config.yaml
d_model: 256
n_head: 4
head_dim: 64
d_mlp: 1024
activation: "gelu"
norm_place: "pre"
norm_eps: 1e-05
bias: "none"
init: "normal"
init_std_qkv: 0.0198
init_std_up: 0.0198
lr: 0.00126
beta1: 0.9
MLP neurons of a small language model. Each row is named by its layer, matrix (up: input weights; down: output weights) and neuron, and shows model dimensions 0-191. Each number is 128 + 32 x the weight over its row's rms, rounded and kept within 0 to 255. Numbers have three digits each.
After each neuron's rows, "fires on" lists the tokens most often at its 100 highest values on Wikipedia text that the model never trained on.

L2.up831:177079115109144141060138099115087117149146053113149137191165119227155102079103120164151065127117167140144170094099105102106126088136132122151115096176086137120079143099114179103206160167175132174159108123096113089147110118075089189120086079117145101096102098152145109125142138137135165089130092122095078109119153206130143163152088130127170182141144154153081141141127088129152135138118107158127144099185148126207175108112145194117174176120115078152052117121096150147103177105135114161110081158151121177103192169151105132117119199092142129114138140138137100087087104100123170157
L2.down831:088164124150111102161134119185109147099141141150132065082143096096117148176150095161112155128099131148149123156094118143193129118104132151139146119140129098145154107112181145143135153135107094119132163181072131161161060093167148138099116137136125171120166188069074097139136141097159101125128103121087118126083086172172088064093084135089162130158066074153120138107166134084148137143137154074119128175113121143159160129179124140174176124140075063126164093109121132110124093109142145106158126150190129135162096116113163141150130185125082163058103065075082140142121201166101127112
fires on: "ill", ",", " School", " house", "field"

L2.up287:100140111140056130143142159115125109146133132159156163175113121156099108090138039062088105096114105151105172079151119150199072134102156127121103158127152138184172170105154114133119126136168127122171118115156127105171150108171121065131091162167140147157118118139077110171143086194123156158096145138207180146098124122132132087144115084072098149129134121136122137148114119141093146137102115097099113168117090185038131077209107108118184127129145142091114105152120147144173086125116087122137123116068063108161183108164103177107086135072087103104147094106105149146117152066144191079
L2.down287:103103147130119141123137100128149079100183155162071129060139145144091134156154102160119164097167131127165125115143165098168119160150099092092157099157094144107128097068095183116152153050062108156189085084030132142176133097135152150100098106136149147086120228118144137108109120115107129108172135125128110132170121202125093183125169165173092110098156186135098116123127170122146105092110139125101150098110129065172122091165120106154153095114137108169150086132047129154152156152118139150077102100149118169187129107182126035189142127087127123097072148133063178151164123101185093120
fires on: "ack", "rit", " along", " play", "ong", "ether"

L2.up723:142104175140106131134143090103111142097105088139127136159112117132126148108157145166117088168138140099142108099115130139119146142080171125075065122146124112109137156172129075083146151092188062118090120087165145075112113141106063087128113071123183178110109216111140144152110140071101097156118137117146063164114113079137157143085154143113141084143155213109157148170162107104149124145143155175148115152163148106205107165122089119111064126144144167129162114063127149159136128092065141079150112103106108110154118143121131206218139166154142101124112151135139152121095207129094143163
L2.down723:130128089112151111130110085153142190144137154103099117110158183159076106108090087116123135119131121157091114121190105167081147124103134133138119120097126170123079118129126117194112134121138118111098143123152141193107124139075225154102107093062138108152152115087114184190154087116169112164132199158179117151104136121153083128170117105120140076125143127098093111143153255087150146117122097144165110131115095105135170101176159155078115134145138131152153078040095081159127124096067117167116170153100125136112123093088106071126108161163166152099099159128119112119152137170146137159
fires on: " Con", " con", " V", " ob", " in", " reg"

L2.up342:154087103144150155084108116066140160129150156129111103115145150157122153119115132116104154160178146077139110096151107136130115086143108116065147184222133179106107138086050127088146111055095167081130160120163153140130135083136160133180164088089182208148119142103174106100157085125149105127067137137129134113104075148134115171095104154087129106090113119137087109105115127177070118147090080148146160164165077112145145109148160143150093069105156140126097093144128199122049157108160230114124130149127182121115150138159149131153172092150145115102096176134211158079125105157103098108
L2.down342:194129186119085149190122087147073144116128078044148178160152153102123088171106112077177092153113086117133118177123132180139093153102099122122161140137171167151158136196172142124176154128118151114074062103170092125135152105167102088152135112144116138106130099175112146127184100123166158096160140118178128166138165096156147091152175077186088163133098140128126138187152150154090165143102125061110092111114068107089122169150086103051110132132092124134149129158086102127116171130135114067147054170150087155063148150078118128104050128064093121121187105106138166187113145167174117130
fires on: " Best", " –", " ass", " or", " App", "red"

L2.up321:052104123148133133088130103119103153170133154162104107136081179138156098100125149124106144131175124095176153093087102117117127146106137173092145129141093144170155182117116117108090124133125141145103095097176152104094153113115082171143160102149113115097134123048110126176121111169098157109145137169149109056117142104183085149110117182132141156112136169098102166080111123078125122098074122163111180140148092144123169086111097135177145120133138146104108105100135128116190086094109095117134126096144139094106175104175080119134030157171128177138110151165120087148109133130050141131
L2.down321:143154109137162105161144145132112129161141108064102141152138088060060102092188131218184123114153128191136144125154111121176135176143197075156050123163077092118167085103142159122118117135133143099105142129071088152145133080138137147154085135086123164095106132116082114087149172114119083163123130175122131164152148151141164171130139076082103195082110121148150128184109126185133110125102161122138150108104121110107121118105129071127075182127127164152085140118069124111115153182200175137081116129104084144174147111117129131032130128089099112080117075091137194093198129100148117130
fires on: "u", " Gu", " gu", " station", "oc"

L2.up259:107117152099114078113112158127084101098143161149131086115140162197172150140138116118118132105125125129189148227111150111126124123115117123093111123160111210105234112177112096095161125099123103166134157123095134101134198111099138165111068151154133108134136080128130182191082104110154205096026106146164127162120109155150115056103098125094102134087153182133101142126116087126155165137039112077168119148145133099103073120080155120123161104163107140173094150121090122130131149132127108137128081139126110104128191131106110133123157148075138137173156099164127140137063164109105138150
L2.down259:117129141139143179171080078092121113152147114131209060151114111140119127141115146092128127092164186112143224144133106162063112092132131146156129109168125101151131121090141146120140138183150170106120111205077112139111132111141112140142133111068138125110114172081139109190112149114147102131147153136096163123166185075131137221139115085090153142117153119079135108085131143153085120154153192155066136148139099145124071190129121137155113107104128174100151174169098136123105186161168147125097157079172147093131071151157101156113137085164168166153088120150116068091117071160169100119
fires on: "ect", "port", " act", "act", "ject", "ecut"

L2.up189:110157161104123099071141118098095097087120083121055163125155111120137133157076146123091135101128142188154208062128147164133173114097103191171121157135063165179106175140086162131113203056141107164130153080131111131121064145097097084150139128142102148147138156145111105159078140093153135104127078060113123172159117093096123110069192081143170155127097181126111170114141122139112137091144181168081103105142094091102082167137109145102145122115147220128172146110186115136057131127151161115123135102138145180112122114150177147145131133130142084175093156111074086067109110135088083156
L2.down189:133126117143069135124100122087134089185117158159123094126146179103154129137119178100135129177154170117138153119072132130066082108167164094124138123122159137081158149126131076108165062157092145115081077130117154163096161130096144100142136128101154118125129111136108122084176128159136132118152126159148134104098140171177104112195133098156093136080107122154178123134092093130149120228162095086118117134197112161138212104116132125129091121102085114125138123095062119106097165085073111116092117193154179144178091163137146106104149094115133158144133107123129189113113167126148092146
fires on: "inal", "ical", " This", " /", " final", " &"

L2.up313:128149110144097074067120126169129119102108160138079084143121132152112197128097104188072126067149117162142180100162145052115123096093127108110154101153116152142214120168078153087132136106142078096099120111165164106079191143128134146118134129062104196138173207125164127173119132160149188110055116083082096089203118194153143122184034163130128102157163126159104127130136074132165133134097110082091198097133133139184113136094118148164146151206143124128105139093093126055085131135157102098141159122085115151096123120107131088130116148145163112161132184137078193123134083115133095124
L2.down313:121147131141093125115134145161131162122070087174117056081102107090115131173156151134119101101152124113118160094135120069125120135165103112118145088123107155104131068090129167119166172127136157150169177125142178118137128184148169175100113169128088102117127146127156117125133095149145168091133135107162110071133097125152154143165095123093157055163149125128148103075109137182082116147135088100105169094124095102140202089094155086133080080122114110127174097101085210098056116137159167146147193086103109157149027095156111120164148204111130165103129153126117108164144145150131135130
fires on: " bro", " fin", " w", " r", " f", " occ"

L2.up94:094104063136153126116097124131150131126121088098175099112099155137126199104139108075144162096077108142140100131104151155138119163171151178165140153146038076057094109128098133133080137113137150154100223136161148139101170097122070163188158155089084145193188127160151147177100112122087099149147168101159132192153158129175124122135091130119123184157123092181105129171128102163126139113120137184111080074118132115133092093110117144142133076117121136063211131173138090123144048110071124078074138070132185075098150117153157136118133136110090170224091196121079076089066153106117152144
L2.down94:146119110103139077181066171146089098145106084118120134098075133168135201124173110124193139133109085119122110105108102157143129079072136146141106100163123132100105137177091151144081146175128152176146153053129103128152120140056170175173206162105132119163149135066132120157101180139115128162132106148175092099114128147106113113100080054106088155144068115174091112118135137133094136152057132147111132207134080072142103167115065127145125160114144161116102138045077100100112088176171159098110137136146165118093132137135128068126114151130111149153162122147123130137081136128142089115
fires on: "per", "ant", " He", "op", " he"

L2.up32:097144150119211135140116129148103102094132152133111146153094128137139103154124173155108085139089114078134127107152078162152159107062134114115183151150100147101121160129177130123160138178063070094147131123134149086078131158175148085115106111141129125122090165063071126126060099105128131151132135129132103166118097153109111200164186152098239132105110099151147165184121157162130105046148056157180154140135168128099171093100086048135163109162142188161101128135162209095122144071140161145112120127091121174116129140160118155165143181148114118144071138075133206133122135133110123140
L2.down32:125089103112153104141130119185086171194146142111065152212107091126146139166141158165190100172112120157127154064159098138115182178146103146177153104165078205076125158118162161180189166153133102125146186092113087159105129115161144100124124112136134071156093122120137134136100127072090155129078087086147092119154153119119141105121145152077131154132102128125155144172139127105125142065127081165172169112148122207108113087112105063146127147102127122124119106105133103136111176141101181088011146157101102148119113089146039114131116119134119152105082092154188194120121149158074123129
fires on: " inv", " Gu", " gu", " adv", " ann", " inst"

L2.up346:175167125199115150058111131157096043160103102104107196163127098088126111122146158100093153152224185125103055118137191121122153113131095146100151145127122118112077168136145143177154138087143122161134077123120079135147120089108107133121162120106144128126168091161171086168100183130186190100135143083183110094160110161088110076151078136198109106110103138117091102129145125096140096113129117173201186096104131112098131145083122115148174153105093134123105074066127112084099140132146130111166141166055074124146109127162176129150120121124170184156120127146126163120134099147144175136
L2.down346:134169126119134118088102197106137092116110085084101121108117120143115155086151163101076052080136109119153120116144151101137140157149157138157164138149080134154106085138194093138062129134136121182091104117143068215140159121188112137086117129117176117145139126170163075111108112145132112195090166123123071160130137103086124099167132166128104124136088104165130111127103099128114177148142185123111195081131117139172063170152125152077097146113153043167132122129162220156069093089118200168141116155174157167085164104187140119120152105184121145116129123169107123099162107083146119069
fires on: "-", " sp", "/", " re", "–"

L2.up257:103097161141165156114161018206056202109160167065140159091117131147128124120172117128178153098133137151102111112144182158120050125158096141148092117147123125121141110141097164134108136095124170107082152098140107085134119093115157120152171095157155142162109159107088076074107078110144133118135188132135081112120131128055149123161096173114104101116145146162131165136073124144138151110140114141128051124135126050120121150087080121194099100113140128141078161060098126130111080129149135150130122153154108167164093147120154122174158099134129105168075210148157147112162132098140106156
L2.down257:140134137112144168118131115136103102144150144095096150137113138173113060145119145104095124136094122164074101170188124147102125142159180101103104159071058151148161136116080099127135099138122098136155138100116159158131213120151129148163135119057107125115106151124144151136150123124124118128161183109137123126180153120128164074113128013051191154174158108085118136089068127130121107124145154130140160157119122126122193148169158066117154073140110124144099114089163219100118142108143108074052100135140114134152166143130120068161059125131169085095101147071148102106108117153156226132
fires on: "ince", "iss", " def", "ith", " /"

L2.up942:124132200074176124156177103201127165190127074123131146041155119115162141165115173132141114106150124114125150159037112167148115155068096109117130059069191111185185056114117121148109114120101096144163123120097156119142137149127088137106132104109073158155161074136098142148115135110099171143115151156165121155112100152125149169096150148091091109130105166147148171165154123136118125088052148090111112095114119081108173155130172067117101173131162154097208178092071109156146081122137125095133204115094139074165158186098155137142114140140158111132134115080105100122154158100072136155
L2.down942:130105168121162200130194112142126125170181118085078182093116078102129135069142186161104138161127184110145171150160138146137077159137179115163184159078159134156167117166138096093154176105123095155127122146155091081112120148114099154098122106095120097133180154149136125196099106142196107138102137095123119142070089148124097140108145032127107181134095146194114170074153140070101085086106144162153080126110143121045129108146084056135097113074146172115096131119108141114132131101122067165109102176064170132127147125176153165111091166115174161187119124057153096176161156106117136176
fires on: "\"", "ight", " on", " with", " run", " place"

L2.up658:131122118156150154133135116128133055133145182116114165085156152062167173167122185134065127172144108089190111145145120112040080127143123135167123139157127152138183106117110166138074138141160124151096137098127124167144096154088140125170130109141134102092135166102169135151100147085096117136089117137175088146124120108151155130111151138111140083086112140128157184170144082098124103138085100112112106066181110138167106130140112189159116091102190092105161100184093077093191142132132126138136179157175079087155132142126160053144101132156076184117157125163157128112080142162076168123
L2.down658:160142115189111089110162150163091107128157118082089115200129139137098105124147139132173067103100117161164153141079108138174150099127162153084119135117138112159081144127141136186118123147139156145212070114154127108111154129160077163116124108106123136168110113109073161109127140082136136102124139135143171111098122107109113146173136130133106117118117113153115166135113166145139139118096146173151162185092099081122116188158146067110117127161101150108099148091137123212119078129086118097092089072107153170075142162129130186077117145107204104135169111065090154139189113056139112197
fires on: "\"", "land", "en", "K"

L2.up914:109044150046071157136080173170128093128100135107119146067196118066075110134131192161140131067187100130185128134097114123119098126077098077183056114121111133121142160122145155147137074115195134072133168086180146177130133109135152138107149100148154159092144178104165112137110103069173154146070129126156105182098064149121120137129132109129114094131141126157123174142081127119145118156129172153079146129159090123155099148111108128130057152081107121136161150131063137104158153109113104093155121130094158120174188164140177153164089173163163085149107140198128119105085164113094171184
L2.down914:134136086107163131166187149119158160121154149131135142161157110164147122117128167138092135149078121100094125086191124104121118104154112163060165123055132091117108105153132089071070110119087093175112097160103070143109208166113142113102177097144108124116162175146113130110129118151154162121169162146166136155169201119075155157110138110139152117111149149075100067127130146117116062127124168127144107081120136093116112130132167083070161101077159148145106190153132110122094108145151123165106114124139072179128104106072118142117152034069120115080175141118103170095132112193196108167
fires on: "\"", ")"

L2.up726:123116171096175147148147134148152088150151091159069151151118132123113176121198170108123138067097136146184132125110135139152148147164142131108147116223151154152169124117138131114124175159107152118113139122070143152136110110163130096112090084145106144160098101158186163130088163078120129122152148132140158126140063130091117095135110131122087091123131133160095096133122125155099112112047170146117140230108136148089140129163128159136129124082188112147126143114188130161166083073092146081115081148145065053114154201104131114095130110088182179154116124128095136112127143151112117093
L2.down726:135130018157173157133070157157168112177133101083137134139098121052143109111160141147126160169137127075056131156114148157107126110109143112192193102099152195105067105119156115042187169123136142167061136138125124153143095086134161127078152109151111131119154069100150150145086210086129106110184138135118090143187118157119103122137164078093105142126133128127072111138122143160153128099114148148073106132127196138063133113179074144121122168122102144132096141171157126127133132157118154215119064120129098140176125103091138135142105113125176164135053145123098140141137124118179118125
fires on: "sh", " sl", " ad", " as", "ches"

L2.up824:089159145135120142087161104110099193074116085117116078093114139123151194184135145096125127165176110119136090116189083131129077100192142089110154155120140144112104114157167126136147084103127073077146130060141098167096134106133104139123130112151062089169137159124112159084135152135104162139139135147115111127181088146126133116099168136110193128143178141094182111149136133150123094029100109095194128059113097146089159155129131069109123100106139167183100147093067106038173116155125156137127139123188135147130084126148159130173135125150118151127087129112111168155143162187116187102
L2.down824:102132084133116129155178118094189126076080158172122100106150095131102175108114110117165119187140141176093170093062136119032122161121131100188158156064126172182098206171121079143162109072132125118101075128178102104140106079173132139141152098075143175177153134156097114138133140124096111165123157150116095120114144116147108163102156113131118142134130129127151106143171105101072111097121105127122117150118141163113074112149102157133095082195111099146140098081174116150163111128076072193129154143109087098137205140111202119087126127030113159113123107168133123114120128114125134127
fires on: "ill", " adv", " have", " has", " over", "ild"

L2.up701:076149136145157163094118024114100143086128062148146143122057140139160184146188130123067165140158136105112130093135138104134139152098144110117105087162114208108164145111110112166149135096120090170151098123103128095177104147129122180123122170084127094123139088100117094123099148125126174154089112203150094171071179118088114112083137135099133108120130143148194164169183104142128142056124113040143135154162114129109084152162176109096176108134149128159127168167136125092161114134168099140131112087115141112151092075154153188140169032159128142164103160092130122102141141105100088156
L2.down701:202103120131113138161156138192139132100083112147165187152180110040122101136143131105185135149183130109133168168112096081087080122140150166130126106093068096093072200117109093099092166103122147124121171093153137150097127150181115122128119103142101117156124106166055118122164129167172120114129116173101107068122077103121163195140094110101182136103184058119103139093051136129075136182111101144120145085142133209147098132145083118150128094212123068127142137090146106132111133195138124107106151191199148120113124158174120107082021140147155150161116104095141121072117104182139172159
fires on: "ce", " Germany", " University", " Center", " place", " medal"

L2.up980:163152056165106122094087142110164126092093121126140101137147160141159126134153176149140144081102129197134180118148143149124134104088138089122166208110098153137126164128140149111125107131241092121071148139060158144110122130137105112096109154080196155186148146099164073129110118101099131103111096069156136125141068148133079089125089154134063149084178182136103071156120104079136145106109116117115091135140157112063120129126093137158141110149097112082174124132079071144130110126136119127108104119151073136175209145139167150114152134131109151136193107172086151068192171115090160153
L2.down980:088204128159090117107143126125112127101109104141160056109136180176176171143140105140070112137161141139054135082104178155139076072074161119033117113074118109132163164127090132096137126162173071149117137215120123094121091124187113150144181185110177135202114165098120110155170131086146137103113124139132160087141120114117190127153100172151101076100105103079169125142071110116141085133145123112162177089081098142130143153106126109134127123124094123113184098118100092181124128120148127152104123115144128128134158188187147172112150123120098173098154100159141153148144167059145167097
fires on: " fin", " var", " crit", " ro", " bro", " hel"

L2.up1017:153085147120152181140126171138096094127122134151095146096069147138148136152148202129156134174160131098100146072087168109118024110165137073111097124138111139155090088129141166103115194099124138114150089143099089135124161163105107187050135162069162119124119099178124146161089134046148129169099167106102142156127158159189108125104106123144115131107052088146133131122189127086145082079189175085126092086085121123167125177151148142114108096136151117110148143099146081107153161157050098180137126154191148187116105112162131149127138129144144082129125115177147103136162135131120143087
L2.down1017:192093167170162164099144119090081162098146139058138109125141169125143126108113127158117141103176119199107150087110135174116149151152104093142157145184163076119109102208148205153114174157132169135177133083145113102152131144103101115158131156112172122160104086139148079119127098136137078125138181129128112150158150140109077124214151134147127137118167120076140114111164117125129083145089152134118148051109136098116089112136071083057096134054100119128128101156114117111112108121116122173132124089120077150120059121132131133115170158159182105166069154061167107154178122098167131159
fires on: " of", " ", "re"

L2.up901:101178137084153140130101105210124104102132127144104160174106117109161087205213185142125125093129104080127150123105138124142075163173130202071110120125106133129138124124120102098117164148072093107146121094160124139075171149136114030101103025101162165173139147168180135150046124072131129118101123118094133129102100100120105158079111155168093158169145176128081142130163107074160148102141165153108130186137131124142179124121099134151173115115165120108091158144156123126085093148108086136152126112168121154133105108196167131099166088168132095122129162155112140138128143132107130129
L2.down901:161114107099159125124116129192105107109119125123128153090086157143092097206131195160082162112071141127134117112131110161118125156197155087165084069155080059152124107146140166128145178141087155099135149137158137094085160082114149124077170152138114172101113181087136098083113097083114156140159131124114180102131141090130128152177169163128122137127184128130140088102106073145132111143086175143078134159177134071176174150148053112135173082149088155073163163104124165115120179128130207148132087106120082142144082104170166147108118165152140140134138154144074135127158092157157106152
fires on: " as", "\"", " inst", " ad", " app"

L2.up611:115139071112115133146105153126089143120171131106208201126124115134106151138098120128133147144097125124147172165145117158080119128102142080173108068119112140074166177173077104156158116104148143079162170125148136090134142148115116084079167127114140162128168126092184083107101170171099150164131114132119144120142186163145193144156123198099152151113160143130048142065097021126166094098127114105102148106148116193106122046180101094127135148145085125111127128144136100146148138121101130170127112115126135130108107083131175141203108184072120147144136135187113212136144099114149131154
L2.down611:133075172166086095129082153108137106139137079076129103148136124152166134091156143147112159120142095128110134123115138088117161186158109125149168090135141150117102105162160118080134099089064131146147096123132137166126128071135136178154119100127046123139093121114114100223145095121114117102138129131216116134135078117137092135105179147145128124155079159116162140145154141131117102088156047170159138090187140204142129154157135141106171136160132156143186093015113169096105174142170117053126114144111118158151199092136141110126192223118107192081131121110157124094186122108145178153
fires on: ".", " in", " on", " with", " for"

L2.up924:088162159103142102110126141121069111137103128089159134123140096092133144156145186082139112083174112117133181132183091125131145108106072033131153053130137112124110187157106197184133147144125141120142136107190142075106167124131099166106073117117134109113132126038073147137112167122150103096114148137114138142129140132211120174139192160110108071099087141107160133101103101142146163113143123174105162088123134129128085090168072172138158148179047159126187143144103111159095134058150140043177071143097124094118170143119163176092094166113139159123154117133108121163129152108197151104
L2.down924:109122176195113162094158068110159126144127069106207119164099130136119116121120209149129138104068068109122154127148137140158142156044139108188116154124169099071170138121125076109135110138159146125170105165143122141142099137142198126177127124077124152110110153164131092150160126082083087107089090083115127117196144085097168156134162133121099183120097103194169133137178104131108091144129092128134116166164036158112114125194172128113139129163109135147118177135129137095114170180129117043129177108157148155148139099157048100084157119103140153084121109104176141126109146153081147115
fires on: " ra", " Gu", " sim", " gu"

L2.up943:095187143111117135101127145114168063068133097162099145063202132162030183149165225103158126116159097085111155145142121115161113125094090161143098143110170141109113121166114139159082154117128157103117118133105160128071104149092097197120140135168133136090125161121126155176062168114128206126146154099129155162081129087131101083107131095154129104107151136129141138124153120089178165038106147107142124105151065147133074144100160155118132075080119142154105059168138188100189119161139097145111159106085121157164184073114097134153123135097132157186153140139151123147211200125130121107
L2.down943:117132146128106131113133133185116085123123109172135163095216156106131122162144239105099139115137091138175154164135105141142100141076156153084063115179118126076121138166119088144097141096128184156154157155063146122083123124063106127121132123164080156099137161110157108125109157164159205099153165117208110102137156126114124148120097104100083136082149069180088108131123126149109096124132201100079140134139137108072164096182192085105113177148120133073127153118162151099075169095147091154161114105099132135173169086076185143118091113137107195123112072156199085099137095119159129168
fires on: "\"", ")"

L2.up455:118114150137119169098180122122103162145129112063198119037068183136169135193174102104151106108111139135089118082096133090112142124140137098107095127184075169100126235151129176047139226092139092080104121145133089067170129140161055149115151130142137158055085094178146106168115091077213119108127122134131127182126130064144155102148151119157152091135055160149159148061145123118147178148106165105119125144150138125086113190075111133154166123121119137163132163116140137088137128115150157116097118153146127188142116140154127137158114157140182141210109131107085116131088136115147136114
L2.down455:214137157237149149140071114148059105142123141103046149144112116181147096105134168131070166146086127149092109130135088070058080149115094161123165124115160152091147144130134148086067136135153092133148132144147155119151126079108112116130117123099121170146102138145173128120091132095132153109137137152107092103115146080110134119154116113094158113090091088184155121141119090222111109197184203182145068211132134141095140157098142145178146096122126168124129100125130107129075117109163174125115127112153191090137114108118118100115086148133177085136140147109105099142097139190115119162
fires on: " /"

L2.up223:153131117133141145069131166160104109116159113156123160161147099160111180137145081145131122123129162117109132143161121078116135081088140119120100107132136148155153135123128154192099098094134122089098090074106127142109097147096176166156221113149091134131178107157124076117065206190088176091117140132131142179131164174147104084161107126139141189111080167084099142099109061104180140123143130117066108141114118167087093120110079124147162121173126149130097128222158128120127107135117157110110151098082145125134116127140150089132148194104155107116102136138100119095109186113140103167
L2.down223:190088069064097152131175165095141101086136144122188122123097183147186109162140113141117106132116072114142133097144116131099055091106102163125152168113199124121115124126148144152108148118160140160143084132132154169137125082128049162134128124129158129077178093129077090151135116114129173126098152152142096107124044138189131123137172143109104112109103076130196093093106073104121071125076136097169123124171142108092089118166155120099166159148128110169137125101113189164083103097102188092179152113110187143167162139116173145164168132133081165143135167135157126078153100117134070088
fires on: " on", " feat", "-"

L2.up405:117098112086105159149117142143174099136044079099197102116096086068134130124126166056106066120071086160093207176139136130176136132145058153081144114095154153133147132117122127200116063130105092105107190175164112114135127117087104111115156154108086150126111116123177131134171125100152133121092118122131160097137156132141165140146129103084116127109147131097146190136146110143157153127143076089180065166134112107110160130159133120162116192118093111123124173182150138118140062123107096136114124107105173170103127117124146146118125125093085125097143126091109115143108107078125163179
L2.down405:161184147141159098123109047109054142091118126141081078165163123111059153070153128158127143159189141137159148080088021102089155139097156110132129190164154109111124168127114105187197120098099145142103092110165163119190139096095151143146124132107157154149146111107095108092137136132135131164169117131186117137135080153122126093130154113151135118145151116156137101189114136156183106114134159116152129195085174141110124066140147117097106127164143145107138127109130035108124194083158148127118158134160124099136027119124147175165141124117106127162105176153080101108125178123139067124
fires on: " W", " released", "|", " from", ",", " on"

L2.up801:138060126102098062153164181102120067122159165159103053129141131139039165090125084115141092081101128118161167139117138135129073167094145105122169100096091146127164171100111105117145122100122123114179147115124093157134166123161168103092134177132097114120098120139166066191176132117079124102111120117174160130187134136122129118152133069146100188126086166138114149080124164131054181169106110166181129148196115183094139073085095114180144110125129161141083114121127119113140109167096115127087107167103109071121188162122141109193099127095141140186135151156148158168144197093158161117
L2.down801:127059133131100162107141160121147091133158186109077100087127117143081131123170110150141136083101133089177175117103146117122110175089174126098096139113046116137148146157095123136178191130124110140132143104104092129105122201120170155094109151081092078116081113075158141204156162127137166148157167098175212109165191130081120177126167136179149134147158117121127131138087089139109116139119084141145141125098114153168142120079090055163119108102117145066142172143107099086146159109122150143151131130112140098146178121144156139133148052101147119139168160109116107180151148055092157160
fires on: "rit", "act", " crit"

L2.up857:091092179109125093085140103171089124143048106150181143143179125096145151199143134089133163149138126127116170130144139130131028149142120149075156089151128112135188148125120162163163063136173107195105144147197181124119126110106146096153106081090129195133167099132125136119155116115123109145050134075131111099097121152119141144119135105138069144139163126131173143172108128075129116066084139132149138154116149118076105137106116115136124146060148154139186145099192094156087073082094096092125108108181123171104119112166077133138101165087121106158208072118102110188112203128158098148
L2.down857:069113107074140129113150126163116120138136103146146141174063190117097199098180184140112189095170151141140122106119087129153142166108136159156133165165129119113114095085121089119152132166179151126191145066176144157126135176098080112143159042101184131163116101216080131148105143135112048118143175081139108111096090124154183104098077096183100144159117146118124205170107127077132113159114146135144153082136153100099086151105111131132144147200114068091100152122153144105142119132097089156119118109143065146072108083129096139140141150101085113134143159126127101143115113112185161166
fires on: ",", " age", " |\n", " in", "\n"

L2.up301:155117159144105112092144060130106147156100084131092152126113122131127123116114176176109157084109112086154078120153087097152124173095124147081137181169169153095126154197159139083155132080159136153157095103125154065109138160053064133112137120106164113150123172138130180142051124100131075102127131076095129117189139139096145218077165196147110105097131099181141155112132132126142151103108146118092094130121136168150152107123092146150161141174160117125130134120112117155129158143119116109123107097142157136070107122157098116136175143110138179098129126105143109166102106115136105138
L2.down301:137138120113100106099112087124115126105143132159181162053146121129167087094108086124159113103131112136121125127133076039106188120146169106178106172211123130154084124095098103150150083117177143161155115144208187133139203178119108087129143176149127065055130115172162091156159124109119092134128162119124157148097162156148150124154099146121100122098101136152139088094158156118161147088135110149063112069133114092162162101120112119145097166135128110034185144121126138113078094154137108096147103048106104123156126158099171119160147112131067157054127195130105154155186086162156101195
fires on: " reg", " m", " colle", " ar", " k", " Army"

L2.up497:165122184126138099103136134140104105072127122113166158170090112126136150161129106082153117059153114112142160155104179117135148184155119148122143154076079123189156127132072108104155159137105145144094164169092099110161105098139133163099200115127146161135163076105136180092115135153082125137152126112117111099113159116074096114139132200159140106146100124166149089169097098075174127068106088141031126137143099189119131132060141114123132115132107210118180103128196110092101160156118176135125133122148149128120141142122116090144161137160143170183075080135149113129107189102183114136
L2.down497:109170092128114116185113117109115131088081144133070189154109131144108126147099117161140100127084121155143110151163094117174114132179144114133148131110144068140128113174110185160094158119128100161110101125101146123115104153155130145139150204118222098120132147177116080106124169140106115116153080139162100151137114162151037108078139157191110186098097135077123142177101138131117067116132089126094150143162154119162179087131081102124088139121067117105142136166146124190128091111121120114116110085147162138125102162125160068120169133118165151142119162112088064137111052121075101152
fires on: " St", " sc", " Pl", " stud", " Res", " Sc"

L2.up780:159192165126133122083144169136089136129071173137129169116137116117188093199156087144151093143118114171062136111149176171113118092145107162129109174135061067113147126178219094123147124167138126087167195136111151129150135126160123107131110053124081164142122116129092124130120113149114193150096130162080188115144139204141158156126119113139131114175122187129164118139120152119120107149080135135091116135124127125154135122103066095103174091113130162144129188158113145059130105132076108113128155071201156145183164136159120153066142049174114162138129135105101167094107126101165129106
L2.down780:223150144139133202140133168111153092103152061116123146106138168114125096096147095101105139194093128134110192133173129171106209141136117207148146109152119088156102106163152129084145127200102165126102150065109121193152144066170123201091136096099091143139140126087106140166181114077041079131095142105182116158144111121166101115129147136123160152166112164143113033163124107164133136140135113198133121095120121119136055106108087117169105163134140114089183136090161195118185142104109131126080130102124058104123131093173098133086117146108058156131086131129164136134111111172148130119
fires on: " He", " ent", " Am", " Wh", " Be"